Weights of a small transformer language model.
Size: 12 layers, vocabulary 8192.
Architecture: rotary positions, normalized queries and keys.
Training: a variant of Muon for these matrices, 679M tokens, 11282 steps.
MLP neurons of a small language model. Each row is named by its layer, matrix (gate and up: input weights) and neuron, and shows model dimensions 0-127. Each number is 500 + 50 x the weight over its row's rms, rounded and kept within 0 to 999. Numbers have three digits each. A neuron's up and down rows have the sign that makes its largest values positive.
A block is one neuron, or neurons of one layer that tend to fire together. After each block is what it responds to, as a language model described it from the Wikipedia text at the highest values.

L4.gate233:583499427516448616509421521423418369503483395429496410570531554585521496523470529461504453529429527608510523469567501449461477510617532471533520514482480447544473503453544475537431538449509460517505468434486550478539551452442452573463470516519468547457522572429474446420542487495559506486452533578462505475478466538466496531520464502508515426546516514456604438481439505578441519554524
L4.up233:491518604518546499467512476535473388529545513640441563544473479439451523387529429466405418537554400490393527551572458527592565514514449478567521408440533543471347523472530523534460551539520498483480527456406526549502536412561497531534549432603502438467544480477479550504530414503365409483537398499527434512511536454474485565471478466479501498538446565437491486616530578528500513450392
Mid-word subword fragments

L9.gate68:506425578490494463499453529484413459513559532457564523485516586520530619416443473479552429525517520458536472571523483515461461474493519396491484404462480473523470479466422522449546508467507491456417469491472612432482551435522467471487519503535547493550488535565528492449562465412534511520479458382599457450491492451532462536505498602480465533446463564625515538510530492499499393472433
L9.up68:468445541506567538485516522403452559590409555576582493511511456471497579440513549403533477482453470449492496520476406539523478505399473557516484475448385486486452479482481456499513589543505478516527523415553440539446464566553438512486453439453472411479465464548440458510588533491504525533538537528550594488429508506502463555463525535571492500512536491409506513535518470555532466442483
L9.gate319:484513604456484495407461485503479504529479491466592443473485491570559497573453536512598505477575467467478436439549398508465518519574542409598515532474522536599546501507525447524443545541522619607510561496434496484400421477615454476554514523488554480512472501527500579572488481494519542523443525541476470467504507471465507426408408506444468509479379555534458521553515489573542476550516
L9.up319:496498472579495449561495510491514521516481530517499525541524477534410527461460558483592489492526444503524474519551392532452484504460555445438509514513413496410508440477479552500525507461504433466584459425507572526599467553459506470481480428553495525478452495438479587450551507429554410544443518517552384569566542477411509561538560562492431498522420516515438551533490452480556552577525
L9.gate325:540450553528400532390461520474525432485463445482460457467543518579496526454527533546470606398465590370453513461446476452503538439510499516487523461407462499434496588481568562491510409460454501610570524556530426507477503471491462517566477467506499598518513535533526459393462508445447531595538490489515512407467466506502523503536487452477564525465484542549618483459555521557595505420457
L9.up325:512491531569502542399594511575506560537434552440466407567601503540489487452496509394490460432352548510446528472475450496468475568506499514431499413461434550563525529552538587463522504561470565609419565424495506628470444551474443557470535459523496475574477549502491433491491437521441438520524539464430591526480549578493587568508494488521555477421491527572536506535497545491472458442536
L9.gate367:530456524516546480461492489426539571511382514507618430591507438619481555578523510512549566470498480578482495504491473528496651558509517468478466526496407459507446533556471550457533498486459429575479480462529532482573493533507469527501438504526530486463486429471586489487501488552462563488528616588502494510480545486539471478522477433470556558477516574497494508591444496595535489549525
L9.up367:461554481477460482509475439530504434501482522484512476479463524571576440526419445468575459588558497459531552481592558503530458490506512517453478403516482501419447427539514480490444438479511501604554420432577533446574563509473519523467465469506542503542520479358445492547528523467490523561540546481499524474530470440439516435507395562514483470531419412525527526436495524627539492437427
L9.gate407:518510551580456538508542611499437618522433429454482522478587527529528475520564550428459440472514429461430505432573415549472471413492470429510433479476523512535564499522418547471477623503589457473527538492481556447485540488508532480495457486526563513394554557493591477466494562435461519553498467552519432502474526466541490469442564505580436453617500493590406420600425552500487450478461
L9.up407:404567422496361510507473513522492580524554457513469563601462515452449541619462458460468505538488462552503476510621519486475467475563415453575629533582502428509447516466486534515541544476563454522471531536575536492502430466536487455513494528528500480485449508510412441525509568550428550521433516497515528472448435459449512431466461472527532550467491446530442512468614556570482485519534
L9.gate491:512518511526545545538505473469457533338446486575563550504538497570490560482534416496446514571455475534444428506537464548456480504556534483569539437506535495544557440576513541491489492479579584503476502535434529500418437531501535544450452475533570570433558504520539551547484553551466576506542541497516500518499405480498569565506470494430516509482604469478461457431478593615421480563466
L9.up491:491521515391392564527479474513579568514440397435535443495568529529491614531511608488467509620424520463512498530495520542515472512526515440469500559608537496464438446510488469434460473440551525467495487555532409505552526549525505505483494430496480467405459546533507533540540469508393464585413483453640514538507543475525614518549421531433446511476465497496510493580543481493532517606480
L9.gate539:449450575449577422556496559530483480498526534496537468489554574654509489532558497498494527477506470499527460439532422467548579498554524416533561510473473443487444437571519465501506471499531458546481476469512570495500510484496497439481433426496503608534501447530494492483514522448599518464482510572407608405557519501463387455496603417432552432586552483570423482548460553494503439600557
L9.up539:427442452442487496506435483508473544506447540518552558468535544548442527523530561414443548589541524494500447504541543559431573553542501453554495444523451455561426433397481526438467431499487552435527543564479503493428450457444436577467552507560499454490415470425551583460505460574515493557481580513648461492557567566502498515519513469492463525489482600599535540461476465577521500541479
L9.gate546:461478478446491429515444529465519581445569566516530443409453444596501596408483518495547536473467495476473443463515497507548541481548478526369526495510414493509485603600490555527508455571573541503506421553451527483461487566493528509527515520518534467499468615520629527477577556372437370542472511497483586499578514481475505509501407489528494515558521492458525402500535494489530429462477
L9.up546:520461416503580455483514574545468555514507472523564410470485484481520501463531601414397509516439487455509427588519541554421462531564544459433508515504483405439530502555507507624455474473504453490483553488483444576550512541485446478459514505485556440423527579445489436601489450443422452556434531553496541548509513513482572492512541393599566530449514465616509478541535497443519539555586
Upcoming country/place name

L9.gate82:464607474532501603501526491501521437449492533524468477431535580520412423430477512463517515439438517451442536524562472545534584552509523490549501495454491500546459422500536361506470477510452559478584522524560603435486526526524416546472475522581602506542445497512406546334530433527431425499489542558589466528503470502449453509556532508508465556502550472471584562514587524477445476488433
L9.up82:494469532445460489499530501475546412453474436571563548491459445446519509470461499559476502437538492552632527507508493520525548508552531447451493408529528502481441493547487454495459517420476500464393585487366464566553468496491450383470478539492466541468503492522465446489522447457462494508568508464472501528458513438571577474509558531450548453469625470548433507486533528414649548452562
L9.gate143:426493444531467533495517474491540435484423563389519554570599493491477473480487538508509571432515395541470546565568436570534402508480548497375573614477476436516508467594476418415436457501510396499511517395512601553525532474526501518508475435520560513389554533432498403440501590518513463505587560508496492476480466416485570470505524522579555492548495513475484508487508573526461507516434
L9.up143:527553534463555459557468519533504492516459489557589503500452553495434564472494522466430415509484349450521576543481405534477469601519490527543555484521565567564468421491549496471464413484512509493482416523479507424605531406562415491561586496533484557484540466449514449456412457431467533505467463530528504529432540517464515520526536524523422606535538546483509513497373483515580462460473
L9.gate511:489463501571532548403537454482438486498454510537532519544522527515485429421474584491450441467438463534440549473445429458487399619485374496470564575565550494491475472604520467558529570511542518462569504378576505497390486511505402521506532462615427537533440491578461530543581485425495480517469496508503451472526451466478489495603530541403456545488486495510537533536469567489501454474407
L9.up511:537523439424542511558586475473504409480498406503557403473504461508510434493480530462579499488457506515496548531488403505395446492521481419553425513577470547424492415437551514513504490544512561485394450493482614452587585495596424527546540527549481408501395489578479498417514488517492430551535531536533470555472494486495473461573515591506527502475444487507505573528570468522466543482526
L9.gate520:505457431465504525482428468490496464426491438484469468504484421560403500434508435475522522424472547482550485433486492544522521436601588513483466458588413506582515511514464486497499519483507527437515469526588513519567519445633530510530535529515524462365482555519545451529512475605498556416556409514486509523447462547494499525450534468503510522620523517492539586475454486462420532446371
L9.up520:466448562558547530546521397371502470582577483539520504534517463438491445513551507483492563472459499565510519507579490514503434435513343503479431477493444551527477524431526450501540539611448609449453478482484473525535449565559538495477537419508514499524454468424543449494479474407439484442583560514473441546505524588487535552533518483482491479593537476533486541512440557449514508557618
L9.gate562:485516551560537443488578544519505527540470500496489409530483551515484456554489440468508494470430554479566571460450399474459598470517524408492465476495441472543555459499477557532602451487397506468519504470515470461411491483520486528484437585416519491511483479413602457533522517463512427502515500497601463530564542469491522568454544470448452466427524481493539478519453601493383568448499
L9.up562:516525514586508556513507513505448439481532563506528485440523552510573458422542676505510496447508502595520496507448436489471521487576493486476411534528522433484592468466477439513542569439434523502388587575552509552534566565565507524404460486535576520556464468501548464513518513528557437538505515533417550569560503452525504478539519484530471506470520619520617513492526464565563564450497
L9.gate594:489571454444475493476470489511481515493450597455536531461393405440459485392449522508406433523476476533466579535446421580474390465556479533554503493472457430497460374573560412401545551545413475454561443521459556502450546440540428617557572499552502574416527415475484483443619505515472512527464543514530547510444425538453481593545541562501455521518483425532572522441461499560460519499412
L9.up594:413518619509514523441474489468411546500477577437541423476515412485445462531468508517494488493507425471472492524596505444485492510450442474522409487548501489438493524541497576503507497537487510427556474482440505501472458503442555604506537422606490539539494527553491439390571520535416474563512479486510470473492449471538564614561548552495599468543507481455585533528481574541502524501621
L9.gate596:397582569539520528488494492519552528524473541524564479491473482402480569607479543464502528438499594551556616380517533495407482456481552520555551570553506408516446454530570453522495507431540494558443554538495558395494463437573505640415507433503561516465455437491511475441534548519582475515544539536424488449550399545550435511526535471502470496445548461401568503534438531530470555545441
L9.up596:528560476587475514488564445475440513517508551556596541546461475505552548504439455529572631549432493476510579450476561455531522519466410484543421507463463469516538489494527512517473538524386475454522420496480549454468417490455533521485471453473442518468499503440542509434452491394527466423603427493465394475426606460524431511510524371467449448589485560449525528551541645519513463527472
L9.gate667:515538485514526587526570463453441450505501605481580445540580590438436404447466584428495440333462508511552484508497502571457463540558516504491468518527511525500505472478561399500514569608491571434543495475550457477491490454519492522431509495553514477441518634449474530384503477516468517478461577462477510501475480463518449559460490557527477580490542565522473495497452608468501472507561
L9.up667:511511516410393494478482528434422482477517570475467434434503494505545474521538450358565436467408489475535475556518445551545473519537433497545445464553535504576469402349532434558481501430505631473551490506416584548509508445491468567502492524587452538510534535433506425460545513565419489515551497397491460426551534440420529560510597470581460514520536612497542477555478538382463466482520
Mid-word syllable fragments

L2.gate28:518504435498519538489486443522440512482559581517486628583499506464485566503488472496452515459468463438555571499400475568432481479557519536487497471516379598463438616499485480541647458545483482538517422526523496399535500549409582476401536466580439604448585552477539491540528429481545480527460446495575463502447497485531435454361470598544520542461547429429494527579500513549540535521466
L2.up28:540507531512513533497478527551510496456601506555502569511561461466401566515504576466540507388484556441517489503456421583439534442433639456494424476494414565433553502518518560503482436403491482533418422577429522547523484509487574510521530551518473489465609491428475473418509450466542485482548530420536520534522439602468453544457444491420404594518498508462536541544517423551584530493542
L2.gate234:519465437565518436530585566564416522484540530528523427513471526487419470566521465516474550451547519372381415512491474460463529531520537454441649535468594605519502383463491478518557502550488559498526442561552431527453531554484476437564495545516532527506539531552568472500392511429553548475505589470514571569517524485416460581525442473496512554451457436540503479453425482544514526490474
L2.up234:526482438508576482517465516556445583484463489536576563517506517508473500525489431566464572412533492471464446577528486455423458556503549539445540486503626536459646449498505493533558567660535528515510484533531483543566477486471438487492458499558501467478527501552443582488448542522586542557517587483411589484531501458354525501527593482469460549459418573513460489521495489571461519471518
L2.gate263:549505425464516561398575497515552503533446487571524523551504480529429497570508485571478484466535504520481492531410490470474484636492430451465635497525452485511465463501511564543560467628514476584389496518526509491526533520598583509472409467533487504586427444456465472436494420563555520565545523530652455473468475430497578480534506474537522564508407438509496570561528374580509520471525
L2.up263:522686473502508547456532532576506462521463530617485555545472484503406466511509475524583594439519412500504443444497468483439562523521506474451603477590487487524544515543517482482604467532445522577492534527472505475488532527520531509563534439469498491506456509547486488471469416610512566555546526530592383452482598502492574475553536482489431456518470511512486572572500426523517458512534
L2.gate402:511480445476445591551590399480509570491594561512573536580478528567564503421488533526464544557399549427530490481500488548485614587436545437503477460452546480379494511517566510563520529596550527584506543518432529524474538560456552517443538598537479537498495565549476553640447503472537567482512494534459497453537435547496491453487575445535456511487454547466531531495471404487615523531528
L2.up402:535475499456565533488554479494493553490554505595599594496441596586551551493461482489469516506538435457482470460435564560553513513444504471427499560489470457391384530480458509527576481619495496544555543524491589483546520475546565498447539472465510464476505517459394464524532531595523587541554491603484493489462485499564547466411536483393467504477467533539462515456539334522533532488514
L2.gate411:523525498565427436470509554372482467506436383537573512504448505553495503444442527525399516484432476437514497384346512410518682508473664557515490519490495480470507536529484457599526416458554499531511475572523458424500596526472454447473520520555493527371510513446506539487550493517489560556552496462425485451467452508537505530489532522466575510491556451468526536531475607601511522518527
L2.up411:544488501486454491400494515398463486538483401485495458498535455508572524542479491561538594483545528504523521493518419513444528474597478522436440456540556536519514569540424513504431491545408456512501478589509511409456481468570419456422550505471562464560480430455448523571527532587510484548518591433480509528402500482471565502509518454513592469596472403460518563563487575515528532532540
L2.gate602:505529474466476528454484522483477561515465480597516516443517506467535507477489427542473557490484505431490512465536532536496539459495500520509585497546548533469515512649491527539558522558432581518593489553542464479447589508553538452381513442471491456504474495454503498476515453496471486529469470526474602501498438508620373460549595491545646484603526488462471515566431458483531555488513
L2.up602:437532497432464557466442529502426520462513559507516564434509532434543573548555489443472556429570524495523482464466571535563525549422427481434540446455396526454581535539514415472440457514567521543505497550575457453506513524528524488419541506556535583424495415425628570529515417590525555516474511431542481489478435573538472575566526505485508529542516543540549568518478418485441512500461
L2.gate635:507440480522567494490538542465572463570520545525445504454559532604511539496533510525462469522495494493559508493446468465504553528444486480540528538498491493495446507528510483507486519417443405494546455484524563504523523551523560404605397403512416494553462520511485440369356456527479499454433499431418438533511565487538437540555523509484542457464525459458436511517544491481467531519507
L2.up635:463505547562513552490483427536492473471486528466476468489491575488477509393528528420579530508431491504545530443361540596501455424483484460572620507498507521518547478402544469456487528578500513533543502566477539606517477477521497450428495435433568390464472472536430439469501566613374545411492536538450450448471493589515549443425467438512549588544469501476493488506524537472498488491487
L2.gate687:525465508547501487318525491524437567425443597500591543504610550534479429501386513488459420610439440471552550414525541535518538466559518510483544467509478500565536469565500525476487549481434509514481465562532543493510496509500461486455489490475496431555507500455520526475521417538532550512569468488449528452562549444628474527511458441485507503507555541542526466477501577459463447510589
L2.up687:523559538546446453572455534502554382535457449588569489460556474563401524561399497499533424509471482623534475529522472464430532632452412576453505605394524565496462406525468449575446496619437497536457527417506445453477511506567492549524431472486541563527419452583595485495569435531524490502581489488543478512478470476501502421599556488485471432521579439476547493545424530492554501477414
Country and nationality names

L9.gate94:528515567433557571506441522514504519517560540532525581562578446511490572557504472554491412390549576488406509502472519560534483411545409508438469551488467534393441549455540586496479505489496470449527585515524515578429530582561553499518557397504507528526516491382410561567447542470475525538495513551559442533494546517634424555599534487498448488466454507522467531507570536492562586513556
L9.up94:528583571500513465514496548500406448464550453551503518527502516489459481522503444517564449560473546545547493609610475619532504448458455425492544505451529541410506398502502520534458462479473474494582501550518524494532485536482586453512523475495459425507460406525419458417494517547494480538417469468583373566552505508532540514530582463499532528451458504541546506451606428459414533503498
L9.gate258:463578470503445476436467416553503527452503462558468578499552491502453558530510495473483384482521565503465580518509517522542484448521483487506420504548412509602434466512600451386537507638452458548473469540432489458530558385444388429485571523505500538548512469523455441575470577477511499432547538548411496464528497522535459485510487550451493561534477480509519497524433515551440488441544
L9.up258:541426420479476508447515500396531389449484529467476446627571419494447544526474532510522461503562583462596511540548450470499416425408507538510535535509438508470404570556576529508472553467517426544495520419496575463535579484502516455477553515470481452517487535473472498508452497507463487499512524533422535434439387519555456465528486544426474437502560434457466388473464418507396487539570
L9.gate292:499522484471531539501453490534562466618430483456581528531560494559538539465508506491504441385555541521514586536470483539543528499470543486431475643565516409564521491602455520302446491534448513518512546504529510487519495447470439517576543605444524573547489476545494486522532557554433477414473482536549506471544489478534436373523508445422572478594544427443593532477519516460459552529555
L9.up292:532478517502430463456506502463562469469478431516535539487399496491510586510527506505481463472571522488477558527500483430516493548443494475458486453569581505557447507525537556576525445499473549528445501500483593501494601407447580385605444499419434587450487438520571380472442544443502505523532545492490463612467563533510552545535553503485443484442499468526507497575520523537431556585503
L9.gate349:534518569527524500446510394445493503510484659522472481456535604570471480530493493605442570530464421491456565421477441542513433480549511510419502520464492460415486434549503538474471395547436448488541583514514472365526568517473546536530516449515525463501524449364511486522488630526569509498508637423501490554465558517502478427482411532476535413578486553497568468504482518455507502490534
L9.up349:547486454624496503538410514433502455456417497463420508461479465471492554577501491518522565508537510483496573574583456488456520444524532510532514506511518508447533546446422463457414431552526468422613555532467491526486533527532550507478531458427523490439416602508505478545532489611538423606451486476509471487468471421471592428541480540556465454536413535522531422481573418529463392399383
L9.gate419:539362505516550523465490524573390481531453577484517471589565446575586547588483471588504513494476558550453594464504492529535509480513460484548584485489468519612465525463554518537504421531526479435411501456441590489461494545535462491442559509480543469481461469432500585434449530515451389477488590592511503585546443438430500590475549462474415494440456554576556561541431527435456430413448
L9.up419:532469563444477480446479575535392450472440477620487433478469508500508535445526412470542502435474588555432541491534521514466469472532543495525459495443474520487471567455489439437482511553538546473527555538520508506522554441490452473432480565532498484563526434496539512460492567525464466534504546616453382609544562492390513470574495404431525500454520485423508431457450648550494533436456
L9.gate423:441458582385436563589457530577403416563471546552397560455448537449511438523399463539520525567494543404501438478528503490565486430514406520518501523507510493501410369534470543450572507472540534536427478501517440422415520530591531497537529395452549434538584364465519571403529542452444437479526448492494441530526494516580528469504430499535487530509567608579606541534473450500530492462477
L9.up423:520463514487510470468501447574527518548499414491442540510533482472441544496426484462527429513446486453558501561468472581445569481484501520438446561465514517458487439507376511432503323526503510428554458404437488495415409544486549437556460459492507522495467439513504545526492551503522467466532502524561397622484516496525477592440531476528490465444369436523516459490549394553500524451461
L9.gate473:536449568395524540512468481474463502496468533460422463421503457519508546473447507497504400511482496546507621474427468475575441456494504524448538504397345612495412511480495550441497440548548441462625513418527543483451487379508480477513518505604558408495480439530483559476471511515475497594409472533474456485511543547492490578492437450432497502474520484500552492610562512527409461436437
L9.up473:495522580414522506394470517453611445582473458557546516528547596413489488554549400447503485499520466533359523516518428535471500525518567477543509538464503495515404508527587538493570474493461571436530586505535537415423471445508428458563489442578444429495567504526409467477458517511482430577483445481549393507516491445516470497439479436500419472491551425542544488521460518508428477449488
L9.gate482:389544595508442488491455520447560507487563607473452479448514492527478461597485457504416517462505510468476536542425549501488503461467472482563513504468450544554412524523512449470414443425458519461529444465562557559522467487460464559548539488580481583453515563549461565503491437585583460585423486612444549446508504449457513452442437533434556503469552523502585523575525518503528522593481
L9.up482:558551397558511518492491436489479504569492531538579439474553544439441579571488480455494467405556454493523496511522382476507458545518363430486508518440618456407495532441496631501410491556506497484518512464484640613549566513576468389439490409554581498516518475630583462513481488519482557532498561525476529491516572428495493542533445507459489613490529409556525465508537504502461456600507
Word-start fragments

L4.gate574:610561556530513472446518516427589612484535483488510554413421554536480469549486606485555475474461511577475519517495520415543524552419521466541590477597396470477527408472488478537458434412415498471509517480479505411418537516452494532643447440492533551558470501563565540444487557442538576508560508505435478550450477476487473443564489499484490553531492467526453533506473461570470345533377
L4.up574:457466550449534607484532476609487590474435457551533594457461465576494497483531566394541522458544414582430407460542502448468493529452505378566495483544458540524486452456411555513498490597499489525496548483509538450510440548464490535543413459497518463498448432430493470556480534558548588490521433494491587531474604574496478549491479427440519545566465433533455483537427504491514474454514
Place-name completions

L4.gate433:518464496535490478560550436485466578485471451413520559567461572479523531484492547419462512498494489446596470539451506472520498551484527523520538386489519482442361523533523583528549557462495481512541531488559470472530590368441447532411560482562391454511549422483494430499524511546430530539532511547544411551558519515471467608519526553462460617585565523451472444471550458510598582431513
L4.up433:475514573523456474457481557433472491510551450498518406443458422457504435525428454495543576548413544468465461531501578451468610448512448485562569434445503415476480537460534513455597494602472488531455449552495518521479477513438431549560495514482409551498490429497498516548462510416472478503539586536477493618630565553489524507460515498453432543476527571427534450489580513488579492475440
Word-initial fragment "co"

L2.gate39:567545467515450472527563543572505502453515599476477404491536535506542576527552500411527492527548533566618393528521421440447482504455406569483550545480367409531379459446491522453473513621502430380531496492526441447527483467439497509450479475544491518468540471442505459476574495483540426435439531535582481493457474496424525507546481440515435542463569500456494554445516426544495565521429
L2.up39:535473510471510541463563444503355478442566508459581526583563498598526497584565458498552508444479451531525540530481489500529551562571595496556509525412502453642473531498546482506469471569399453532410496539490424491469501595477517598633614631576438588495546490522534619496510464520419467532565476483533438533553562404483488483483505545486517465498536530513413500500438556443491501496431
L2.gate241:419529548506488478408441561613427607531467519404447551534494462442493467542555572501518545487557485540489485478489540556563492443502374543500542471435428537531598490535482441487538594457485401469400482579402493506425495554483489515488492487525489424513543413458486525523523459507511432545464515430534507535523508478526570574431546466546483561482540453455516399525558499513435403531491
L2.up241:546469521422501479607473491469384494483493614511393476404409491494535493519499475463446454521514481486502518577467551574514448565475527442447471522487395520578502499441537461580416563492529521436557473475505433419526477480520508419540477480450498469364558474452468483534574464583591543492473498483401552463481468413573579419480471545490579514557603548558474522477566421507460520443466
L2.gate404:543558562483503481541484507473459524533570461461524525521554594575564547484431498323553530458525480517567530538524542535535506492503474560652458477506487467497516511470483492521458456503470514480588545483498574543471487544355477453486471585521467479473407533444534404480529544509490533457517519473505517522522397488516445580529480462404478555514488474504465645460387494552477488488448
L2.up404:503586450448553455453554467491472447496518488511550526534562518558557604535565560498606537480548517509492537493526506519548427446496560569460438550525537492414581509567495557523483491461442538525493421479457548438447413451487566588467502528516532497429417534470480474383467513512524485532434464435526558491425479469484449571640583441410427507442553533555500532426484525482432537555470
L2.gate492:466455551506521388514547525493400560528568539509590418477655554540531411452538500554358488415444618493396425478534549501506510405527438507459536502445368500483481505492541535447520497495582454450458554571576551523542469466445519578488516594554522466479509465490520413520517549558516486501546426459488481483518493478475497474474520528438511575501465503466569441558474554460523567454457
L2.up492:393455615434498473556454466537534520545546509462500490575525431517444451443542524513484555418494483502490504539556409490483580446429461471526522551535383507352472504566475467450489502481611546463491517505442609459452447500477557533466543477610494508467546534471547438453555470568490469538529538496497544459512396515461524492432499472486474555457480497480475438524502436621528544409501
L2.gate605:517590539517593589551475510452509507503624484572439439549519518478566556518522551541628491517456450519496497514519550491553419510550536444392488481539462504508496454511562371496548496499479547512368401497527504486462503535546522458461516480512491485503469532457475491548553441468528436501436554587510438613455477558468493592509539436575444477447571481455503486556452602476580507555494
L2.up605:546511429492414497473440417479492540464538542509506545465438536520531585447512456461573442498446401565501582533548431614502438505466539457563441481484517573408490605409488416413514468490494541511442495504486583471536482465464527482507540583486520612487466493449461577403520456552432454526490453459507457524414486443416446497506607516508479536457518480532497467412501527512528550489531
L2.gate609:450477543519453514384508514477584521540542516605527479517583467529476515559553485414459457604492523661480487509471523571481459495476535506394472454463421538511396512549585443455487480502536532551501484412463571504484525527500369407554521485463490501543581489450557499513491443483490513559399517470524514367539473400550527571528453514577512488487434459513474423479552471492586545492479
L2.up609:425584549526546569475488500486478517452479462575494388496551474548444544531450680494499530520440483496477500454548471577571520544462515606505535629426498456460502513454503411501528472430513521489442559445466497466569497476575507462496545503409591375541501532508530508421616478601519555425434406466541465471446487512505474505556466437463529509403517544516492498536527507548502406487512
L2.gate649:443588570453481564535475514393508532490508478503444494532524524473461583523590567484471486570522573582498484458458399559491450497506459451517514501483482462424497462498540500484472604528443554516557476472516493498412663490515505522428482512451521456472534497486476579496528393449439503627467470467432436628564496511504495521461533512527609409568465501504548588436651529469488494353552
L2.up649:474518544506547463502530522469529421550468549534460419516495523358499406520431614472482441513529515549499410494349444569474498475521501596457533496477488445508552524482553509503538508560520536486476461505503493455431560471440444509528591452535482496431599525387500579453526390573479488483507463540511421593467503532515472527457522426523518464518560525474467447545488593435541581502521
L2.gate662:587457462614562561534514565477563541507579453464543525461575487525534468427464427517539520476489547513512450523543451527548594402610525482484556452490480496416476438466558503548552436494580479409539407460470426486478557520532399517572507534554469558505454515371472510436637492515554528534528520541498557505531481509455503561579486559568546587514506519502491604540470546573590424487429
L2.up662:558501526548473505474497496493548528557527489499542475487452459497516524543398458466473467495372509588527543545457456421499487447614532407534394570520532500499520585445453428534469470478546482534498538492529510424493397501570398476552445511539457498426473461464459433481517562510492422553502520561598526559547493491527535422499570532503493530490538454461583518421471489495472483573596
Mid-word fragments